Part of a small language model's weights: 22.5M parameters, 14165 steps.
MLP neurons of a small language model. Each row is named by its layer, matrix (up: input weights) and neuron, and shows model dimensions 0-95. Each number is 200 + 20 x the weight over its row's rms, rounded and kept within 0 to 999.
A block is one neuron, or neurons of one layer that tend to fire together. Before each block is what it responds to, as a language model described it from the Wikipedia text at the highest values.

Responds to: Comma or next token after a date or time phrase opening a sentence, such as the comma in On May 18, 2016 or In 1883, he, and also after when or Shortly after.
L6.up54,225,216,181,212,182,213,214,172,216,215,214,194,219,188,200,204,202,199,183,194,192,212,213,231,228,233,195,198,193,159,204,204,256,200,201,197,193,211,201,223,177,194,229,182,163,180,167,161,156,201,184,213,182,184,226,194,201,206,172,219,214,189,230,240,168,204,178,164,192,189,163,182,219,192,170,203,214,187,234,186,192,206,191,212,243,197,209,182,190,185,199,192,204,199,210,241
L6.up583,209,229,204,191,223,165,178,211,199,209,181,222,224,207,227,167,232,146,211,221,210,201,187,195,232,178,177,188,182,189,208,211,164,231,208,244,188,166,208,230,155,168,203,226,162,207,195,199,189,187,180,239,154,165,207,193,199,212,166,161,217,229,206,234,189,205,242,204,206,202,208,210,192,171,191,216,189,205,198,200,203,185,197,173,209,179,223,222,188,218,178,191,195,217,183,230
L6.up644,242,220,232,175,189,211,196,214,170,217,197,204,219,209,225,200,201,179,177,170,192,187,189,183,146,162,162,206,224,224,212,206,206,228,211,192,210,193,189,204,194,171,196,209,205,198,205,198,190,250,199,221,218,222,194,200,168,180,194,205,211,209,227,162,230,221,195,188,195,239,193,171,185,177,217,196,199,225,221,168,211,240,235,202,163,214,215,230,193,205,197,194,197,189,183,199
L6.up905,163,208,217,223,215,196,214,227,184,217,228,190,214,182,215,225,186,195,193,199,191,220,187,190,213,168,228,170,187,213,242,187,194,212,186,221,180,170,218,192,201,213,177,190,217,173,171,158,155,166,203,208,175,210,216,202,191,183,197,186,213,194,211,197,195,199,197,181,177,223,210,168,213,195,216,213,188,225,178,182,188,191,215,208,163,167,217,191,188,205,177,216,246,212,226,252

Responds to: Line breaks that end table rows after a closing pipe, plus sentence-final periods and paragraph breaks before a new sentence (The, In, She).
L11.up48,214,218,206,168,202,242,183,198,218,218,190,211,211,194,197,206,202,178,195,167,239,179,180,192,191,212,193,188,221,205,191,151,196,217,178,226,192,154,232,180,201,193,203,195,189,201,229,192,193,187,183,183,213,228,236,187,202,177,174,202,212,268,198,211,236,182,244,221,206,203,208,200,189,211,186,195,238,185,194,227,194,210,207,216,196,200,187,191,231,221,243,201,211,227,158,193
L11.up57,172,236,225,184,185,201,174,207,201,216,184,174,226,208,189,211,219,197,214,186,202,183,170,206,198,213,215,218,185,208,178,193,196,181,156,185,206,157,227,215,179,194,212,194,198,214,225,202,222,215,214,196,214,201,212,174,185,219,207,171,207,240,224,168,220,173,209,210,197,209,189,223,178,216,158,223,242,224,205,222,189,189,213,215,206,158,196,186,197,213,216,194,171,171,217,207
L11.up114,177,181,230,172,203,210,227,268,199,202,211,201,197,209,165,183,184,164,206,198,230,218,183,161,157,201,177,192,178,208,210,217,183,199,169,227,221,181,198,219,223,199,218,219,198,185,195,208,223,225,228,202,231,191,173,213,182,202,210,205,161,205,214,203,184,163,201,224,172,209,221,185,195,174,172,226,221,189,203,205,187,187,218,191,242,213,199,219,191,169,203,222,151,185,187,216
L11.up488,182,201,219,184,215,192,209,191,181,194,223,217,198,207,189,221,182,210,215,201,182,213,225,169,227,205,206,205,215,188,206,199,203,202,206,204,187,216,212,214,186,194,221,231,220,178,177,165,256,190,159,213,208,200,211,184,188,173,206,232,154,205,202,205,177,190,210,193,181,225,193,186,215,183,222,228,200,231,191,213,193,214,260,195,198,234,203,236,207,216,203,222,211,167,195,170
L11.up491,155,208,158,194,209,199,216,229,190,200,217,210,221,235,185,214,222,197,218,207,206,181,194,176,218,189,181,171,218,221,218,203,201,235,169,207,156,188,206,177,212,202,197,189,213,178,160,184,154,197,195,169,182,222,210,208,195,221,223,195,211,186,224,191,233,192,237,175,223,236,163,185,186,196,216,218,218,203,131,199,165,182,169,189,218,227,184,200,214,214,196,224,192,226,223,186
L11.up572,166,217,211,224,204,200,191,193,174,185,187,210,181,186,239,206,224,180,184,189,210,199,230,173,173,176,214,204,171,192,180,162,184,231,201,214,182,200,160,167,173,210,225,183,182,185,211,185,209,211,228,224,210,229,212,214,210,214,228,169,186,174,208,196,177,216,216,181,195,178,185,194,227,185,190,203,206,229,225,230,179,205,173,200,205,191,233,193,207,196,190,186,211,206,180,187
L11.up625,140,208,216,192,190,202,211,203,178,233,170,206,198,187,200,168,199,193,196,216,209,220,173,221,183,186,200,209,204,192,226,214,210,249,214,247,174,224,200,210,198,221,182,228,181,165,197,178,172,186,212,183,201,168,205,190,185,200,224,220,189,211,210,201,236,233,197,211,231,192,160,202,173,212,204,208,216,156,222,217,187,188,206,202,164,184,192,237,193,193,182,190,189,180,217,171
L11.up632,205,195,196,207,191,203,192,196,178,200,208,178,195,198,192,183,222,187,229,179,191,221,202,187,207,166,180,249,214,192,179,190,186,189,197,213,193,196,259,228,217,187,205,204,190,185,206,214,207,190,196,169,206,201,179,186,198,225,199,175,203,206,180,214,187,200,203,184,205,183,208,192,218,197,202,218,234,212,197,195,170,190,208,202,205,202,235,199,168,157,193,172,207,182,249,184
L11.up634,215,231,196,183,200,208,191,202,202,206,160,219,175,192,180,205,198,155,211,183,220,199,192,189,229,185,198,147,172,180,181,182,212,187,232,189,199,209,207,172,193,225,175,174,219,201,188,183,201,205,211,191,189,178,183,200,191,195,185,199,202,188,223,202,198,179,213,194,205,263,224,181,251,191,227,199,228,194,234,184,217,214,177,196,199,190,202,176,225,197,194,195,206,216,223,221
L11.up664,175,201,201,229,198,200,202,225,200,195,228,186,208,183,217,179,192,215,213,186,204,190,171,180,177,182,200,206,211,225,196,200,203,199,219,157,157,211,205,214,207,191,206,182,182,180,185,188,220,229,223,148,217,212,218,199,186,186,197,213,175,176,220,202,196,207,200,203,187,198,222,220,195,215,238,236,241,189,175,192,153,193,216,207,217,185,196,203,207,203,193,218,167,192,169,186
L11.up773,165,192,196,216,178,213,216,178,180,215,223,242,192,196,207,208,189,202,185,204,227,171,197,180,189,208,207,183,208,207,216,218,226,187,229,205,207,193,174,174,214,201,194,219,211,209,214,206,186,196,184,200,214,217,167,191,180,198,227,247,174,208,220,234,180,172,205,209,190,244,206,199,210,235,170,224,201,214,221,217,217,244,239,163,217,215,157,178,206,223,213,175,206,206,198,223
L11.up917,205,175,218,157,184,196,172,214,180,216,174,208,212,147,233,211,194,196,214,225,184,181,202,207,184,206,180,173,185,213,162,185,199,200,205,192,184,207,198,217,218,196,247,234,201,231,198,212,211,182,222,163,199,200,190,169,205,184,167,230,220,161,217,203,224,216,188,170,218,227,192,214,220,201,185,200,247,215,222,206,196,209,227,224,203,214,206,185,191,203,197,217,202,172,170,239
L11.up1020,202,197,239,226,190,182,188,209,195,176,181,157,225,177,226,206,222,179,190,228,227,187,197,171,188,199,183,238,222,213,214,188,201,214,206,200,190,163,222,190,172,209,210,184,191,200,178,150,244,187,191,191,214,203,174,181,226,205,183,211,189,186,225,188,202,199,163,229,183,217,218,217,220,241,186,234,216,214,166,196,166,229,227,244,189,201,216,165,198,183,204,199,160,203,189,222
L11.up1071,208,188,178,201,197,191,196,186,128,194,164,182,188,195,211,182,260,170,198,201,199,183,183,214,209,195,196,205,192,210,192,185,211,225,211,213,192,194,211,191,186,225,193,210,181,194,243,183,202,245,179,197,236,214,235,214,210,220,185,187,180,212,196,200,199,223,182,203,211,210,206,182,197,224,204,175,232,198,244,206,208,183,180,203,210,210,207,213,173,219,278,211,184,188,217,210
L11.up1202,179,213,188,198,204,177,197,207,207,225,199,224,219,204,195,192,214,160,168,212,187,195,220,170,217,177,194,207,190,191,172,223,197,203,195,207,183,197,205,188,208,186,193,161,177,171,197,187,188,211,209,193,206,227,171,204,165,211,176,185,179,187,201,186,194,168,198,187,219,185,194,200,240,181,189,199,189,228,193,216,225,244,216,223,187,229,210,181,175,226,209,202,172,187,200,199
L11.up1213,194,212,212,185,180,210,186,184,187,179,195,182,210,212,209,248,230,203,195,184,233,233,210,189,197,200,190,192,178,214,157,232,208,207,214,201,166,201,204,188,218,188,201,194,195,213,168,174,183,164,207,145,205,240,185,216,235,176,180,202,133,179,220,176,219,174,228,226,233,219,223,210,147,160,185,189,165,207,196,189,213,216,187,189,226,204,225,168,210,185,191,219,171,206,201,213

Responds to: Single consonant letters split off as the first piece of a word, mostly K or F, as in Key, Kwinana, Favus, fish.
L11.up18,240,195,204,201,153,237,202,159,203,217,157,203,202,212,180,208,217,209,215,205,193,208,208,214,215,179,200,177,218,225,214,196,214,197,216,203,233,218,222,165,227,189,191,202,190,187,178,195,191,175,210,201,176,177,184,188,248,212,185,220,181,179,191,207,166,186,217,238,159,213,191,240,150,198,209,209,187,211,213,212,224,234,202,214,192,194,165,178,187,179,198,203,209,206,236,196
L11.up41,186,189,242,229,178,175,208,215,210,178,186,230,210,216,208,201,168,183,206,205,185,204,190,184,201,191,184,204,184,220,202,212,219,213,213,200,213,214,231,203,196,170,208,194,214,130,175,186,200,213,226,185,156,163,169,214,224,201,196,185,203,198,209,195,207,173,190,250,206,206,218,187,225,243,211,181,187,224,210,151,169,196,206,194,164,178,208,220,199,201,179,187,196,169,202,187
L11.up44,176,200,183,221,195,210,247,173,213,228,200,196,218,222,186,159,198,195,175,180,198,205,211,255,210,194,161,186,184,217,189,186,179,194,176,204,181,184,212,183,173,184,178,236,212,195,223,223,211,208,234,231,187,227,230,200,201,200,192,242,165,181,184,192,198,198,237,187,177,251,210,215,220,243,211,180,204,220,238,184,200,197,179,186,184,174,197,233,201,250,201,185,205,186,170,206
L11.up85,202,201,197,224,206,185,202,213,175,198,211,251,241,189,218,210,194,211,199,205,192,226,163,202,196,151,192,204,211,234,170,207,229,221,216,209,223,228,197,195,222,199,214,224,171,213,178,182,171,170,214,226,192,224,200,228,234,214,143,194,189,179,170,211,216,203,187,202,209,218,176,204,184,225,174,196,230,181,218,159,176,144,199,194,211,191,155,193,173,223,200,197,207,215,199,164
L11.up233,180,252,200,219,189,184,206,234,189,197,187,218,172,188,194,182,199,228,204,196,220,188,211,186,209,207,186,211,201,181,176,183,202,233,213,192,223,189,181,208,184,203,233,222,196,226,208,208,162,179,222,219,237,228,208,188,180,222,165,196,191,172,198,233,190,186,194,226,223,252,187,176,174,155,193,154,197,211,184,182,155,185,185,185,186,183,187,195,235,250,197,177,183,214,234,187
L11.up281,197,247,195,159,196,209,215,185,218,162,205,188,188,191,213,190,213,193,195,202,206,203,185,191,234,211,194,205,238,195,207,172,198,201,218,217,227,197,197,191,163,173,238,199,225,171,195,189,177,179,181,195,197,176,195,182,169,209,185,171,194,175,230,214,199,182,186,216,200,200,198,205,239,173,221,175,200,206,199,196,160,200,216,228,197,197,173,223,208,169,194,185,208,187,176,168
L11.up283,217,190,196,170,212,219,186,207,192,203,183,198,195,214,205,204,164,186,170,162,165,219,195,194,191,216,182,180,164,210,230,238,186,229,207,177,211,196,198,204,227,192,208,213,207,193,216,215,178,180,179,203,185,172,235,203,222,202,154,213,185,230,261,209,197,189,204,213,210,201,166,197,216,230,228,199,229,219,207,203,224,191,196,178,218,182,185,221,224,213,154,183,211,201,184,191
L11.up298,206,201,199,243,196,182,224,173,185,183,185,204,218,173,234,197,172,207,195,162,212,223,178,198,228,230,181,198,212,170,195,226,204,186,222,178,202,184,219,166,208,175,213,181,203,157,188,201,238,226,223,215,186,215,204,173,215,210,182,187,159,197,208,215,185,213,192,177,192,149,199,205,187,187,190,205,227,224,185,189,224,198,173,193,246,204,182,229,227,213,170,167,222,225,203,186
L11.up362,197,247,232,177,213,193,198,226,202,211,203,175,220,241,203,192,179,182,216,199,221,204,231,204,215,167,158,214,233,197,202,178,170,200,196,225,214,189,142,209,150,244,184,253,217,174,188,199,202,235,209,228,194,187,187,211,180,211,187,214,201,199,213,209,211,177,197,216,201,230,182,201,191,217,191,224,158,202,218,184,193,176,205,195,162,203,200,180,227,187,165,206,185,179,218,197
L11.up424,189,185,210,218,214,188,245,216,169,221,191,220,170,187,196,215,215,210,233,162,190,201,182,184,195,189,179,194,204,191,164,196,217,218,200,204,229,226,193,173,227,211,220,194,191,190,208,207,213,172,165,150,187,189,205,208,174,233,191,182,161,200,199,210,173,225,170,237,181,215,221,211,174,187,157,228,217,209,188,208,209,197,209,208,211,203,184,209,243,173,187,151,209,195,186,212
L11.up527,196,172,229,205,251,194,225,220,199,210,194,235,199,185,212,188,189,195,205,203,209,168,197,181,189,186,176,181,163,194,225,209,206,218,181,186,191,193,227,194,206,200,177,197,231,180,199,211,246,224,211,204,216,211,202,172,213,210,182,205,195,187,192,216,209,217,213,211,212,202,188,205,170,182,157,230,210,223,182,234,176,195,230,176,181,201,189,226,213,218,176,176,186,184,237,187
L11.up598,224,195,225,175,215,192,201,176,211,190,186,167,186,212,213,155,211,183,185,188,211,181,226,219,215,184,184,174,199,172,198,218,224,261,189,188,209,207,178,205,180,164,201,216,209,182,156,228,164,203,192,212,175,189,197,207,198,204,183,227,209,201,192,200,191,197,167,205,197,213,188,236,214,235,191,174,171,200,198,217,208,206,177,221,197,208,220,216,215,195,175,186,183,202,172,166
L11.up806,185,225,216,190,190,210,212,199,206,182,185,198,180,198,218,178,188,229,176,191,177,235,167,178,198,183,207,191,235,231,208,224,219,181,206,215,200,200,221,182,183,166,221,198,216,177,226,183,208,202,180,175,187,168,201,209,193,214,201,231,220,198,177,190,184,147,190,196,230,201,217,212,197,205,194,196,183,259,207,255,211,196,203,222,189,193,249,177,205,200,215,233,211,221,185,180
L11.up825,184,227,212,176,208,213,170,187,154,210,192,224,193,228,166,181,172,177,181,194,188,225,190,234,206,222,184,167,172,172,220,202,218,219,184,201,224,218,189,232,202,197,231,198,198,212,201,217,223,206,219,168,194,210,220,202,221,214,190,254,194,211,212,204,175,194,179,209,214,231,202,187,170,201,224,183,221,179,240,217,183,211,179,205,226,210,229,198,211,211,204,203,169,187,179,176
L11.up910,173,234,217,189,196,212,172,234,184,215,189,136,220,208,190,167,190,211,177,178,202,201,238,174,211,208,196,204,152,191,220,181,201,221,226,214,197,187,210,201,230,184,190,209,215,173,190,201,226,213,172,203,213,199,227,199,192,195,233,201,194,187,215,226,202,227,196,216,192,206,206,166,213,204,221,192,178,214,189,198,249,200,187,192,232,207,201,176,233,231,215,173,198,196,187,173
L11.up1025,200,181,207,213,188,201,195,226,173,173,206,212,190,163,200,197,227,198,158,215,198,178,190,162,210,214,206,206,159,175,213,220,225,202,209,179,247,202,191,173,173,162,208,200,187,183,187,205,219,174,190,196,183,215,184,226,191,168,196,198,209,200,214,209,208,229,215,192,196,230,211,190,244,205,179,164,214,217,182,208,197,176,224,179,193,189,185,224,210,249,175,154,184,197,200,204

Responds to: Token right after a completed sentence, line, or table cell: the period-space ". ", newlines after a full stop or table row, and number-space in table cells.
L6.up141,198,173,233,195,172,151,219,171,175,211,200,213,202,191,204,221,195,191,220,218,189,195,199,193,168,161,249,250,231,206,175,170,235,238,163,170,223,201,189,168,229,225,189,211,206,193,221,194,196,200,210,201,214,227,227,229,191,224,184,172,190,213,210,209,197,161,233,211,238,210,212,196,211,198,180,206,254,168,174,206,188,198,213,221,204,214,204,180,217,198,188,180,214,189,199,180
L6.up276,143,208,201,177,190,188,208,198,160,226,202,189,210,190,180,186,208,200,197,169,199,203,198,185,205,193,236,212,181,208,174,196,201,212,208,198,200,213,176,193,210,172,210,230,202,204,209,176,213,177,208,201,255,211,233,227,195,215,219,198,178,227,209,199,224,173,208,188,235,225,218,209,188,196,206,246,204,222,180,207,209,181,220,216,203,207,227,188,216,216,195,186,216,210,180,177
L6.up333,163,209,203,161,180,180,199,200,150,217,198,185,187,177,180,193,195,194,201,180,209,202,211,182,210,184,210,202,175,210,177,182,189,208,197,195,203,223,180,204,219,187,215,216,202,204,221,192,218,154,221,198,247,216,221,242,212,215,213,202,179,227,204,194,204,197,209,190,218,209,213,209,195,207,220,225,197,229,198,205,196,191,226,221,221,211,217,200,218,208,197,213,203,212,196,173
L6.up752,140,214,217,176,207,182,204,213,162,224,200,182,211,190,177,199,198,192,198,159,224,222,158,177,198,183,202,218,173,211,170,186,219,214,217,190,206,212,181,189,218,182,210,223,207,212,218,170,198,179,211,197,244,220,239,224,190,206,223,212,172,214,227,209,229,167,224,189,232,214,203,212,191,202,202,237,202,229,172,203,196,193,235,223,201,203,227,191,214,214,210,189,202,203,190,176

Responds to: The first three digits of a four-digit year (201, 200, 199, 196), starting a year after in, commas, parentheses or table bars, e.g. 2005, 1960s.
L11.up14,198,167,197,214,223,207,160,223,198,206,212,215,182,213,184,235,204,204,198,209,246,199,197,221,219,218,158,182,196,214,207,229,207,160,183,208,183,190,199,181,189,191,194,195,185,204,202,202,210,205,169,222,216,212,188,193,205,203,203,180,210,197,204,190,177,211,199,189,210,233,198,182,220,171,199,225,244,217,201,188,170,203,220,199,196,217,201,203,219,208,200,169,195,234,228,215
L11.up28,164,207,240,199,188,210,163,204,193,206,211,238,221,208,222,231,193,225,189,188,195,200,211,208,205,155,188,184,213,226,203,196,208,188,207,166,198,210,181,171,208,209,209,173,218,170,174,197,189,190,163,210,213,210,171,231,196,220,212,232,178,212,209,222,201,214,164,195,169,209,209,210,208,189,229,182,200,206,231,204,188,174,213,207,167,211,172,192,203,233,236,213,234,191,213,205
L11.up69,202,248,214,205,181,211,187,185,198,210,208,217,167,203,203,191,199,142,239,233,192,203,203,190,213,205,179,230,214,157,193,182,202,222,191,205,206,203,199,158,197,182,185,210,200,203,217,204,213,198,207,197,182,173,207,201,175,188,201,212,190,208,219,207,221,243,195,187,229,218,199,223,205,227,213,200,184,197,208,236,220,175,229,179,192,196,196,210,220,229,227,188,235,193,205,203
L11.up98,215,172,188,193,199,233,188,204,199,196,193,218,206,199,171,197,207,175,182,181,216,216,213,176,197,200,184,185,159,214,172,200,161,210,217,202,224,198,185,161,166,213,145,200,203,193,225,179,213,219,181,208,211,192,205,210,230,155,206,197,191,225,207,196,227,239,189,190,234,226,199,228,168,186,182,206,206,198,233,177,188,208,267,201,221,189,208,224,190,193,179,218,167,202,219,161
L11.up110,180,184,205,150,210,212,225,220,191,177,223,187,219,220,239,199,237,183,179,201,232,200,220,207,229,183,144,182,204,188,187,182,186,231,229,176,180,208,188,178,165,157,214,173,179,205,214,169,189,196,220,189,192,210,175,181,153,200,255,204,175,190,173,217,186,194,180,230,180,206,207,155,212,180,214,170,210,203,212,189,213,208,169,208,174,194,188,243,202,206,196,209,186,228,180,221
L11.up346,186,218,185,215,227,217,213,213,187,196,193,202,213,208,229,226,182,196,200,170,189,178,191,185,185,230,187,186,192,181,195,195,180,222,199,223,199,196,190,185,200,222,168,203,214,211,190,170,179,198,180,206,191,200,208,204,199,209,201,211,220,186,207,182,190,215,211,202,196,214,210,203,226,227,198,223,179,191,202,191,192,253,174,220,201,188,206,170,228,184,209,242,227,209,169,162
L11.up384,206,194,157,190,191,218,225,239,182,230,168,174,240,207,200,209,196,183,209,208,175,188,201,202,201,205,199,199,183,171,176,175,182,213,167,216,210,215,230,193,241,181,228,174,229,193,210,184,177,186,206,214,214,198,234,200,192,202,199,201,179,222,189,213,221,169,179,233,189,181,199,165,249,206,208,188,230,216,199,149,213,190,200,206,186,223,215,198,188,162,163,217,191,236,195,209
L11.up478,176,221,215,173,189,187,210,204,199,209,166,203,194,204,216,203,159,191,201,185,202,228,234,196,212,194,186,200,204,206,214,213,218,208,222,226,221,194,166,178,219,204,182,189,236,190,177,185,229,221,264,204,207,192,189,208,198,203,235,190,201,188,192,201,217,161,226,233,198,211,174,211,219,198,187,221,195,192,175,163,204,200,187,179,195,178,230,197,203,235,177,231,176,232,166,156
L11.up617,165,199,192,203,160,184,227,224,202,197,202,213,231,245,208,210,196,188,171,183,209,228,216,173,212,179,214,194,196,231,194,187,206,189,233,179,171,228,202,199,179,189,220,199,225,187,168,228,184,180,194,187,233,193,225,233,207,183,231,200,214,194,234,226,202,183,184,218,181,221,192,184,188,158,201,196,204,214,203,174,193,209,188,238,196,190,212,181,252,186,201,221,198,188,185,175
L11.up622,171,217,197,184,217,210,170,211,176,219,197,185,213,224,220,207,194,223,196,218,235,202,179,218,235,212,204,178,211,245,207,165,189,205,225,196,215,210,202,174,217,187,172,160,211,201,198,219,191,169,214,189,150,201,189,218,193,205,223,170,186,223,212,216,183,175,184,208,208,188,206,205,218,195,203,212,210,206,211,216,188,188,201,226,181,216,192,223,183,196,210,223,149,193,213,195
L11.up686,192,197,180,207,183,218,191,177,175,206,239,166,210,194,186,237,198,192,209,228,243,189,192,201,197,185,182,186,198,218,196,265,198,199,213,226,215,180,211,197,197,219,252,175,186,144,178,210,205,195,226,224,204,227,183,196,210,199,205,164,212,202,190,207,191,204,219,175,189,226,190,194,206,204,220,206,219,197,217,163,198,165,192,170,205,212,197,166,227,219,188,185,213,185,201,206
L11.up853,191,202,174,247,188,159,234,222,187,218,191,174,230,231,198,231,195,227,172,215,183,207,208,227,215,217,202,174,188,176,208,203,196,177,192,196,204,193,197,155,214,151,182,171,197,188,184,210,187,184,166,195,212,210,251,219,221,185,228,194,193,202,232,216,197,154,207,193,237,167,208,207,197,191,187,215,227,163,234,184,199,151,186,238,182,209,191,209,177,213,186,172,190,214,234,139
L11.up884,196,210,227,205,239,200,193,185,240,178,213,189,197,214,170,224,175,196,186,224,183,196,190,194,217,189,174,224,188,218,245,178,192,215,218,197,260,192,226,192,199,181,192,152,199,165,159,211,193,226,189,211,202,188,211,209,209,170,212,185,213,195,236,200,224,203,191,174,225,164,189,219,197,233,208,209,194,204,212,179,181,206,150,185,194,209,193,131,199,197,175,209,183,191,206,212
L11.up975,165,220,210,211,219,210,245,214,189,211,202,179,225,227,190,207,199,209,217,194,210,219,206,179,178,227,194,164,176,199,222,175,198,203,176,178,216,200,207,202,217,187,208,209,199,167,158,206,202,186,209,215,235,199,253,246,158,212,216,202,194,201,212,209,228,186,202,189,186,239,193,168,228,220,207,169,255,223,213,177,192,203,213,187,197,177,217,200,194,236,189,218,220,227,202,207
L11.up991,198,217,180,189,215,201,226,199,199,202,216,191,201,245,205,213,190,237,202,232,193,207,239,185,210,210,200,140,153,186,176,186,209,208,199,205,223,228,203,212,189,204,195,216,225,184,188,182,242,203,202,201,202,221,213,202,198,205,225,223,208,192,182,203,189,199,171,250,182,216,209,217,180,212,214,210,205,236,187,213,224,182,211,215,211,164,227,212,220,197,169,202,248,230,212,175
L11.up1001,187,200,219,186,215,193,217,213,214,224,219,216,221,268,204,217,204,190,203,206,209,211,215,193,208,217,184,168,167,187,226,200,186,178,214,184,212,207,249,190,209,189,213,167,216,204,211,174,195,203,213,182,189,248,197,195,192,208,224,217,223,186,193,196,161,193,198,199,170,185,200,202,206,202,176,184,240,210,205,178,195,169,197,186,197,175,219,188,201,207,178,224,221,172,208,167

Responds to: Fires on tokens that close a unit of text: line breaks ending wiki table rows after a final pipe, sentence-final periods with their space, paragraph breaks before a new paragraph or heading.
L3.up135,148,186,192,212,193,185,178,210,168,209,188,168,215,197,205,190,178,172,205,190,242,187,201,184,164,210,200,245,182,231,161,202,185,220,239,174,209,164,193,202,199,209,177,172,215,220,226,170,194,205,184,223,223,226,229,236,199,207,200,209,224,217,188,210,221,207,213,174,227,210,189,195,178,176,171,224,203,227,225,214,189,206,212,236,182,186,179,213,194,183,210,194,190,175,206,174

Responds to: Three-digit number tokens, mostly the first three digits of a split year (199|8, 201|9, 191|7), also thousands groups and prices (79,190).
L3.up246,196,192,212,205,192,169,168,197,228,184,206,171,171,221,194,201,167,162,150,196,185,216,210,195,243,199,200,191,198,189,236,215,205,179,234,214,189,203,158,182,223,211,194,188,215,220,201,186,220,197,214,203,189,191,210,201,183,206,188,181,176,204,244,224,199,203,223,220,201,189,209,242,209,231,182,201,210,208,202,227,201,162,208,176,179,209,240,205,223,211,210,228,171,169,209,191